Part of a small language model's weights: tied embeddings.
MLP neurons of a small language model. Each row is named by its layer, matrix (gate and up: input weights) and neuron, and shows model dimensions 0-95. Each number is 50 + 10 x the weight over its row's rms, rounded and kept within 0 to 99. A neuron's up and down rows have the sign that makes its largest values positive.
A block is one neuron, or neurons of one layer that tend to fire together. Before each block is what it responds to, as a language model described it from the Wikipedia text at the highest values.

Description: Table numbers after decimals
L5.gate1:56 55 56 36 41 48 67 54 46 55 51 57 63 35 49 50 51 52 39 52 44 56 49 53 45 41 63 46 46 46 65 62 47 40 70 52 48 64 45 54 35 55 57 43 47 51 29 51 19 57 60 58 84 60 39 29 56 32 51 49 53 37 52 58 52 38 48 51 49 36 40 46 54 56 51 43 46 27 50 45 34 47 62 39 47 63 69 48 56 52 42 52 53 69 52 50
L5.up1:53 37 40 52 61 50 49 48 43 55 49 59 31 54 47 51 48 54 65 51 61 37 43 55 47 58 41 54 64 53 40 57 58 36 28 37 55 57 49 61 59 39 54 46 54 43 38 36 45 46 56 54 60 56 53 52 48 55 47 58 52 64 46 62 62 47 48 36 64 57 41 50 50 46 37 40 62 65 42 45 61 60 51 49 49 57 51 35 35 39 62 35 63 57 39 48
L5.gate21:51 60 55 60 38 52 63 50 51 50 44 52 54 62 69 59 49 52 57 52 42 59 52 61 65 47 66 38 59 49 43 41 50 47 75 52 35 70 44 51 44 52 42 45 35 53 36 50 38 59 54 59 68 29 35 34 47 42 53 32 39 38 52 69 45 45 58 49 50 36 52 55 59 56 47 45 46 42 57 60 40 54 35 32 51 60 45 51 50 55 60 56 60 49 38 59
L5.up21:48 54 37 41 55 70 34 49 61 55 61 43 71 47 58 50 44 34 56 53 60 54 63 43 39 48 38 50 56 53 57 56 46 49 64 55 50 42 62 53 22 57 30 57 45 62 42 59 49 42 47 73 52 64 44 38 63 57 52 46 48 48 42 38 41 57 33 30 28 35 67 41 62 56 70 51 46 38 67 62 54 59 50 36 34 52 70 60 51 51 71 36 60 22 56 56
L5.gate81:47 60 65 64 45 51 42 56 56 51 46 62 53 31 40 36 46 65 50 56 33 54 42 37 41 46 66 38 53 45 71 45 51 69 49 54 47 66 51 58 56 67 63 46 36 40 37 54 29 61 62 45 59 46 41 42 50 46 50 54 60 41 55 47 34 54 53 53 39 39 46 48 47 62 31 60 34 35 49 43 63 45 44 52 55 63 51 41 24 57 48 50 44 49 46 78
L5.up81:56 50 51 50 43 71 38 40 49 66 57 52 52 40 54 45 50 51 46 58 45 64 48 54 70 58 50 62 52 43 44 59 52 45 49 55 57 48 60 65 47 61 48 68 61 52 51 61 50 44 60 37 53 68 42 46 54 49 33 31 58 40 37 56 46 54 46 44 34 51 70 52 53 62 60 52 37 51 66 36 27 47 37 40 48 45 64 44 60 58 50 64 38 50 46 47
L5.gate198:51 49 62 53 69 52 57 60 51 46 42 48 53 47 51 52 48 46 46 40 36 53 55 67 57 49 47 30 54 47 56 43 47 51 55 60 34 52 52 53 53 49 64 50 59 67 41 56 34 66 58 44 59 63 47 51 62 51 52 52 60 38 54 58 36 48 41 49 41 48 44 59 47 48 44 52 22 38 41 55 42 50 71 45 43 53 45 41 54 55 64 57 27 55 46 60
L5.up198:43 63 38 39 46 59 60 50 51 63 40 55 47 45 42 57 44 54 35 40 37 44 46 48 55 51 63 46 59 50 71 42 51 66 51 52 44 55 39 48 53 56 40 50 48 57 38 57 33 49 53 25 61 54 38 43 63 42 54 49 54 30 55 50 44 52 63 70 52 44 44 65 34 51 66 46 51 36 52 65 52 42 46 37 42 41 30 59 46 33 39 45 38 40 39 58

Description: Number word completions
L13.gate83:50 58 58 53 74 70 44 31 46 48 35 54 69 55 40 42 44 48 49 32 51 66 28 55 46 60 70 35 53 37 73 59 37 43 47 43 69 57 60 45 45 53 56 35 45 52 45 40 42 34 67 52 46 53 42 42 45 56 46 40 33 50 53 58 48 63 40 45 44 60 37 59 46 56 56 42 54 35 57 44 48 42 47 62 36 58 45 66 32 31 56 47 44 60 41 77
L13.up83:47 63 56 44 55 64 46 48 60 40 40 51 60 53 47 49 60 45 36 37 50 43 57 59 56 59 52 53 63 39 68 55 55 59 41 61 77 46 50 64 42 50 53 53 62 43 56 70 49 42 63 50 46 49 60 54 72 49 34 55 36 28 37 48 47 53 33 36 60 54 41 67 40 47 50 64 55 45 45 56 56 62 42 49 45 46 54 55 55 49 58 48 58 45 42 62
L13.gate375:41 54 29 68 52 46 64 61 53 65 35 43 48 39 44 36 61 55 51 66 50 67 42 44 55 46 49 38 59 35 69 45 41 50 53 60 60 41 48 47 32 39 53 65 55 50 46 54 43 43 60 51 49 47 50 50 39 35 46 44 44 53 43 34 52 38 41 35 75 40 53 50 53 48 53 56 52 29 41 59 49 57 55 57 43 59 63 43 48 40 51 58 41 45 66 51
L13.up375:57 29 61 60 67 51 39 28 55 37 40 37 54 50 47 56 49 49 66 62 55 38 42 60 45 72 50 46 53 53 56 40 68 36 39 53 54 57 52 48 61 59 49 51 49 49 45 38 50 65 56 41 37 41 79 48 68 52 72 31 68 51 57 39 38 47 52 50 61 52 39 66 52 42 40 34 53 62 59 57 53 41 43 61 45 70 47 43 36 44 60 37 43 54 57 53

Description: Mid-word fragments in headings
L5.gate111:59 45 55 46 57 45 54 64 47 50 55 54 52 32 63 52 44 47 56 57 43 61 47 45 47 50 59 31 39 31 51 46 36 43 66 40 43 72 43 56 50 49 71 34 44 47 39 54 17 51 49 50 82 66 56 42 45 46 46 46 56 43 44 62 55 38 47 39 54 50 36 42 59 45 35 39 46 41 53 44 53 63 49 45 49 71 65 39 44 47 56 56 63 69 50 49
L5.up111:59 41 41 49 39 34 48 47 46 49 52 59 52 59 55 58 24 39 47 58 48 41 60 65 45 57 53 58 40 46 44 49 34 62 48 43 34 58 68 45 48 45 28 51 38 44 38 49 52 48 57 48 50 47 40 55 53 58 38 45 53 59 48 64 54 40 70 37 60 44 52 37 53 52 40 55 65 60 75 43 52 40 42 46 71 62 47 50 62 63 44 50 57 37 76 28
L5.gate137:62 40 46 42 60 50 56 45 55 53 59 49 43 36 38 50 47 52 45 53 55 63 37 41 47 58 65 39 39 54 56 51 50 54 45 43 64 52 43 39 65 48 62 61 42 50 43 43 37 62 54 40 57 53 46 37 40 47 54 58 55 43 37 49 45 36 45 39 48 61 39 57 33 59 36 56 58 53 45 57 31 65 56 42 41 47 43 52 56 47 62 38 35 67 54 34
L5.up137:49 42 54 33 65 55 38 52 55 31 50 57 46 23 46 46 37 56 50 54 53 59 54 31 58 58 63 35 38 65 55 60 45 33 65 42 72 37 49 50 55 41 53 47 42 57 57 47 53 55 53 36 49 48 62 47 47 41 58 46 60 45 41 50 52 50 34 43 52 72 55 57 41 59 45 63 58 42 47 59 61 58 70 51 25 36 62 62 57 44 69 38 38 57 41 36
L5.gate210:37 51 54 48 41 67 44 54 55 47 46 49 59 20 35 43 56 62 48 41 57 57 39 42 57 63 60 31 50 41 39 41 63 50 40 33 40 54 67 67 62 69 63 47 47 56 43 40 49 28 67 54 59 55 42 43 63 41 38 48 43 52 64 56 66 42 54 58 56 54 29 52 47 53 57 51 60 55 42 55 50 64 49 56 39 56 57 42 45 41 37 53 44 61 46 49
L5.up210:62 38 82 36 43 45 38 47 39 51 56 64 57 57 65 55 67 67 59 44 41 44 32 52 43 44 60 53 52 64 51 49 38 58 57 52 66 16 43 63 30 41 54 41 42 47 49 45 52 46 36 52 56 46 57 48 41 47 36 52 60 55 57 61 37 54 42 70 55 36 45 41 54 41 46 53 44 33 49 45 59 44 51 56 43 49 64 38 50 52 55 34 42 64 51 56
L5.gate605:47 47 56 53 45 53 58 57 45 43 34 56 68 50 64 17 53 46 38 54 50 59 46 41 26 61 52 26 41 46 53 60 48 64 68 50 62 55 40 43 59 60 60 48 49 44 41 53 44 50 61 60 56 55 50 37 36 55 49 36 50 53 48 61 62 60 37 44 54 50 47 49 40 54 64 37 35 45 63 56 26 52 50 38 44 46 60 56 48 37 25 56 60 54 73 52
L5.up605:65 50 37 35 58 57 51 45 44 43 45 45 62 39 54 38 35 50 53 67 54 50 58 45 40 58 44 31 42 43 51 39 62 66 55 64 46 41 42 60 49 44 43 54 45 39 54 53 51 44 61 86 42 41 48 34 44 55 40 38 46 53 51 53 63 52 44 49 54 63 41 73 34 43 52 47 58 68 61 53 37 51 43 53 54 55 58 36 63 48 61 51 56 51 56 42

Description: Mid-word fragments, sports ordinals
L6.gate93:58 78 44 47 57 64 42 51 42 50 44 52 44 42 54 59 54 52 50 53 50 60 40 40 53 63 47 34 28 55 60 63 36 43 57 43 57 71 51 61 44 57 37 51 65 52 43 56 39 56 56 43 53 45 77 62 46 50 61 48 65 41 39 47 57 55 33 42 53 48 41 65 42 56 51 57 47 38 58 56 35 60 48 38 41 45 51 50 39 48 57 51 41 47 45 38
L6.up93:65 50 48 33 39 61 33 34 61 54 52 70 56 66 60 63 67 52 49 26 65 50 36 41 47 61 53 45 45 34 52 40 30 50 28 70 37 41 49 62 63 57 43 37 53 61 50 43 51 50 43 53 55 56 57 53 58 51 46 53 54 45 49 57 48 39 56 56 59 52 47 34 57 49 71 41 51 45 51 41 53 35 66 57 59 53 50 40 49 61 68 38 53 37 48 62
L6.gate147:42 59 42 35 56 56 54 35 46 38 58 41 76 39 60 46 37 35 45 47 63 59 38 54 31 64 41 51 39 33 64 49 48 31 47 31 60 52 61 50 66 45 54 48 45 48 48 52 43 30 52 42 49 51 63 45 56 55 41 62 55 52 51 74 56 51 60 42 50 55 55 57 35 56 46 64 61 62 50 45 36 46 47 53 56 54 59 42 44 47 39 35 55 58 32 52
L6.up147:53 44 48 69 63 67 59 51 49 41 44 53 57 51 52 64 42 41 41 60 51 43 36 42 46 62 57 39 49 37 40 39 68 47 54 54 66 35 50 38 58 49 43 30 53 65 48 52 44 38 52 62 50 45 57 40 47 57 51 59 36 55 74 61 58 28 47 27 60 49 36 34 41 45 63 42 56 77 49 36 46 42 45 46 45 39 47 43 32 46 53 48 67 55 41 30
L6.gate195:63 38 52 55 50 58 48 63 33 56 30 57 70 60 58 37 61 57 42 65 58 56 51 69 57 41 60 19 33 44 71 41 44 59 41 37 38 59 53 53 44 40 39 57 57 62 43 65 41 57 57 44 64 45 57 29 66 37 47 50 49 47 55 52 52 53 47 52 44 60 28 53 53 71 40 50 59 52 41 53 34 76 56 37 27 49 47 43 38 35 53 35 64 54 61 37
L6.up195:64 53 53 40 54 44 49 42 43 53 37 69 59 49 45 62 53 46 50 55 54 46 62 49 48 47 55 46 33 49 80 53 41 54 54 51 32 48 47 55 51 47 31 58 42 71 55 59 55 56 58 36 48 30 49 47 64 30 52 33 46 43 45 43 62 56 40 55 54 56 35 42 48 67 67 69 40 50 49 73 42 65 71 37 43 38 53 57 49 41 46 53 59 48 59 61
L6.gate270:49 36 64 48 43 53 64 56 48 46 34 70 63 48 58 55 54 47 61 57 47 47 43 70 43 57 58 41 54 52 67 60 49 39 52 55 53 56 42 50 34 40 63 62 61 56 39 50 32 48 56 40 62 29 51 35 53 54 59 57 53 45 52 63 37 55 51 36 62 40 43 49 36 58 43 25 45 37 52 42 29 62 62 42 54 52 61 50 68 59 47 47 54 56 51 56
L6.up270:58 54 54 48 52 42 43 43 61 63 62 60 52 35 55 59 60 46 47 62 50 56 35 41 47 46 42 65 39 36 67 54 18 33 45 36 56 39 59 63 45 66 67 43 59 34 51 51 52 62 53 49 57 48 57 55 34 65 58 39 52 56 64 39 59 46 45 45 46 47 61 44 50 73 44 60 53 57 63 41 53 45 37 56 46 74 64 54 38 37 51 41 44 42 53 56
L6.gate536:49 50 59 40 45 32 63 66 62 57 47 55 34 49 43 30 70 40 46 59 37 54 52 56 43 65 57 52 36 44 80 46 59 45 60 60 33 61 50 45 52 65 71 28 45 40 50 45 49 41 51 42 49 63 32 56 32 56 40 49 46 52 54 40 61 45 47 61 61 72 61 46 48 61 45 58 37 37 47 58 66 36 45 48 54 64 64 42 43 39 35 58 54 47 38 34
L6.up536:50 39 66 48 33 35 51 61 45 64 55 38 50 47 47 42 61 38 60 54 25 53 46 42 60 49 51 44 33 37 43 48 57 58 55 54 49 50 52 54 42 64 40 33 49 48 43 57 50 48 60 19 51 50 55 58 48 57 32 50 64 53 48 48 56 40 55 48 57 58 51 52 39 65 55 56 34 55 38 43 26 40 70 30 65 57 68 57 39 37 29 56 63 55 51 55
L6.gate568:62 21 63 39 49 49 69 62 52 55 30 50 45 33 38 54 53 56 72 62 60 53 31 47 49 41 61 45 28 65 55 39 58 62 75 45 47 50 34 46 56 47 51 46 43 51 45 51 47 56 54 54 43 35 54 45 56 36 51 36 58 47 45 45 41 58 49 43 59 60 44 56 48 57 45 39 59 55 34 52 60 54 62 47 38 56 67 62 42 41 55 44 29 56 46 55
L6.up568:42 42 52 49 46 42 45 60 54 45 45 61 52 51 44 64 33 52 43 45 46 28 33 65 46 58 54 64 63 27 53 59 62 49 62 53 45 51 29 72 65 53 53 44 50 65 56 44 54 45 49 59 53 52 62 51 32 42 51 40 66 58 37 50 52 58 31 54 57 52 34 57 60 55 57 34 31 46 66 52 52 49 49 51 47 44 51 40 59 64 46 42 61 21 32 51
L6.gate657:47 58 42 46 65 50 55 52 42 42 46 42 65 37 66 58 40 61 54 58 37 70 57 49 56 45 49 33 37 55 58 54 34 55 41 55 67 55 43 65 59 43 42 48 66 44 41 49 35 68 56 39 61 56 60 41 60 48 41 35 62 45 48 58 58 47 55 49 61 56 39 45 47 58 43 44 54 50 60 55 38 68 60 36 27 55 48 51 44 42 61 44 43 62 39 35
L6.up657:42 54 41 35 66 55 58 31 42 48 51 41 71 36 64 48 62 36 70 59 26 69 46 55 54 55 45 57 31 42 64 62 49 54 48 46 61 37 53 55 56 42 48 73 52 34 56 45 55 50 49 41 40 33 47 42 54 51 48 33 56 55 52 48 32 60 58 41 60 47 54 49 65 57 47 57 54 49 66 54 45 45 61 46 34 51 39 52 54 41 45 36 49 64 58 27
L6.gate671:48 54 47 34 58 41 51 61 52 55 59 46 44 25 66 56 64 46 61 54 55 67 32 33 39 46 63 29 43 43 57 55 34 57 58 34 54 58 32 47 55 55 54 60 43 43 48 55 41 43 62 40 55 40 46 64 44 38 70 47 53 51 63 56 63 49 46 46 63 55 51 57 41 61 44 52 54 56 55 51 57 65 44 30 45 56 56 48 55 49 41 60 31 73 39 47
L6.up671:47 46 60 53 53 39 45 61 43 42 61 58 58 38 61 45 58 63 49 53 50 58 59 54 70 57 41 34 34 57 52 58 57 55 56 63 52 67 33 39 56 51 42 52 67 63 53 51 48 56 32 35 50 64 64 63 52 53 53 55 60 49 56 65 52 39 43 56 38 31 60 58 53 60 29 59 59 70 42 37 49 44 53 47 52 64 40 58 60 23 51 28 35 45 45 39

Description: Markdown table separators
L6.gate205:49 55 42 50 39 32 63 69 41 52 42 58 46 44 54 62 35 61 49 60 51 70 45 41 56 52 49 58 39 45 55 47 43 50 50 67 61 63 52 59 43 46 49 48 55 56 37 55 32 36 69 48 63 41 46 35 57 54 55 35 41 39 39 54 48 68 46 51 52 62 36 54 59 49 55 46 53 42 61 46 45 46 84 40 46 58 41 49 42 44 52 53 49 51 42 65
L6.up205:48 54 39 54 62 48 55 54 54 54 53 52 52 52 55 47 60 37 45 57 32 36 55 43 47 53 46 61 67 38 60 32 48 57 56 54 49 44 53 31 43 49 49 62 47 54 56 67 45 81 60 39 58 46 46 37 54 46 52 66 67 48 63 30 43 40 36 39 57 46 42 53 65 44 50 31 45 46 53 48 38 56 40 67 60 60 46 66 56 50 54 35 52 53 57 67
L6.gate242:40 61 37 63 34 44 62 51 27 43 47 52 59 49 53 32 42 52 50 39 40 49 49 57 36 54 63 37 43 63 51 37 72 64 66 60 48 61 38 42 41 63 60 57 41 48 34 51 39 38 61 44 55 44 45 40 73 44 55 50 41 46 59 58 58 55 63 67 74 60 41 67 46 54 46 48 39 41 42 49 38 53 54 56 51 41 56 51 56 49 37 47 41 55 55 59
L6.up242:54 60 57 50 47 56 47 50 58 51 53 55 50 35 34 42 53 56 41 50 49 50 58 47 52 42 51 39 55 43 38 44 46 51 54 55 51 37 53 35 46 43 44 62 33 38 49 58 37 54 37 47 50 54 36 43 56 36 45 66 68 50 50 43 52 53 51 51 69 39 48 50 55 52 82 57 42 36 53 47 75 47 58 56 57 50 63 66 26 44 41 45 48 56 53 58
L6.gate283:50 47 41 57 52 40 60 55 41 48 46 44 47 51 58 46 58 61 50 38 43 33 41 55 48 45 64 49 49 58 60 38 43 46 49 46 50 59 57 37 51 41 43 43 51 49 38 47 30 47 67 48 69 52 50 37 55 48 59 66 35 48 57 51 48 44 47 70 38 47 30 64 54 48 51 39 44 42 46 53 45 60 38 50 50 66 54 33 55 54 38 44 71 54 44 51
L6.up283:50 50 65 41 61 50 40 43 54 52 50 75 54 47 40 58 49 47 55 64 54 57 42 39 64 51 33 50 71 41 41 71 52 56 41 52 42 49 45 73 56 56 57 50 56 52 45 47 46 68 52 49 57 43 53 38 34 45 49 37 66 58 32 54 49 50 45 34 71 42 56 44 45 53 46 69 61 50 62 46 49 63 57 57 59 58 56 47 42 50 57 55 39 54 61 76
L6.gate286:50 47 56 49 48 39 57 34 38 67 51 69 38 43 46 49 35 66 64 52 39 47 47 54 57 48 68 48 49 59 56 63 49 44 39 52 54 62 43 55 53 61 58 37 68 55 33 50 16 24 59 48 84 46 54 30 53 45 59 45 50 46 55 70 32 49 52 35 45 52 48 43 59 55 67 43 51 46 56 48 48 62 62 46 39 72 49 46 56 55 48 50 48 57 44 65
L6.up286:67 64 47 57 45 39 35 50 53 33 53 65 56 59 60 45 46 34 56 64 62 47 51 58 49 46 45 41 56 61 55 49 61 53 51 38 62 54 64 40 36 37 40 45 58 53 39 37 49 50 52 66 46 59 33 29 67 61 44 52 60 62 45 52 56 54 59 59 53 42 40 54 67 55 47 70 45 45 39 49 56 42 43 33 72 37 70 51 55 63 68 47 41 57 64 66
L6.gate352:40 48 40 35 53 63 61 37 38 42 50 54 68 52 47 35 52 53 39 51 28 48 44 61 53 61 51 45 47 66 55 59 57 43 39 65 63 37 65 43 61 67 57 50 48 43 50 50 43 24 49 39 55 39 34 54 45 55 42 38 56 56 46 64 40 46 42 40 40 55 38 60 46 41 54 62 60 45 51 37 58 37 41 50 36 50 70 50 44 42 52 51 59 37 55 56
L6.up352:66 62 56 43 48 58 53 43 50 52 60 61 39 60 59 59 58 65 64 45 47 48 50 37 53 54 43 61 53 54 72 63 32 54 67 46 50 53 44 63 43 50 47 38 45 57 50 47 54 56 49 41 53 56 50 48 43 53 44 40 33 57 55 42 50 50 56 61 65 39 69 45 53 44 36 42 45 36 50 41 59 67 46 72 39 51 68 48 54 43 43 60 47 47 54 66
L6.gate496:57 53 67 51 67 54 62 50 43 52 47 52 63 48 65 59 64 51 49 37 51 62 44 31 61 55 75 47 55 57 44 59 52 46 65 50 56 72 59 58 46 66 57 39 77 58 30 50 18 71 55 46 72 47 35 41 50 45 45 51 43 33 65 53 43 40 44 47 35 50 48 35 38 44 70 31 57 33 45 41 41 57 39 54 45 41 58 54 46 54 60 54 44 58 40 56
L6.up496:51 58 41 57 29 40 65 70 46 58 56 43 46 54 45 42 43 52 44 61 46 42 51 71 33 50 46 39 61 49 54 50 52 40 35 41 55 54 37 49 51 36 59 55 36 55 42 48 47 20 65 64 57 43 68 48 44 50 65 51 45 60 33 63 55 47 45 63 54 50 35 52 58 60 39 59 46 59 51 63 53 64 58 45 63 63 49 44 55 57 50 38 34 52 29 52
L6.gate508:44 47 31 52 37 35 60 46 45 66 49 50 52 36 56 50 38 60 49 52 53 54 37 61 40 35 57 50 39 58 45 60 45 54 45 61 53 69 41 57 40 43 51 41 56 65 32 45 36 53 53 49 75 42 60 41 58 47 39 39 46 46 38 53 51 52 62 49 59 38 42 67 52 55 59 48 49 41 55 55 37 45 57 42 47 65 53 38 47 61 60 52 54 62 43 59
L6.up508:49 57 66 48 48 60 56 59 37 39 54 54 50 55 39 43 70 45 65 50 50 57 47 42 62 65 40 55 47 45 49 36 60 53 70 30 45 44 55 49 44 58 51 59 41 24 41 55 45 48 64 42 50 54 31 35 49 37 71 54 46 52 55 58 53 49 45 48 54 61 56 60 51 46 39 53 41 48 46 46 32 59 44 63 61 49 47 52 60 48 26 54 56 50 57 54
L6.gate619:52 69 56 50 44 57 56 49 36 43 47 44 48 38 41 58 40 55 20 51 42 60 40 52 41 46 53 64 62 57 43 37 58 56 50 51 45 66 46 53 35 57 47 59 63 59 34 51 29 57 56 31 60 47 46 37 55 49 42 60 41 40 38 64 57 57 31 56 47 39 59 72 40 50 47 38 47 50 55 50 48 51 46 55 49 34 45 47 48 47 52 30 36 56 44 53
L6.up619:32 44 45 46 49 56 58 72 47 48 49 58 49 48 44 37 35 61 53 46 53 43 55 37 47 51 47 30 67 47 39 51 58 67 41 58 44 58 45 58 47 66 65 58 48 51 48 46 42 32 42 57 51 60 51 49 44 41 66 37 48 52 44 61 44 62 37 31 35 45 50 62 63 52 74 32 62 53 67 63 59 73 53 59 37 49 43 53 60 52 63 37 48 37 42 44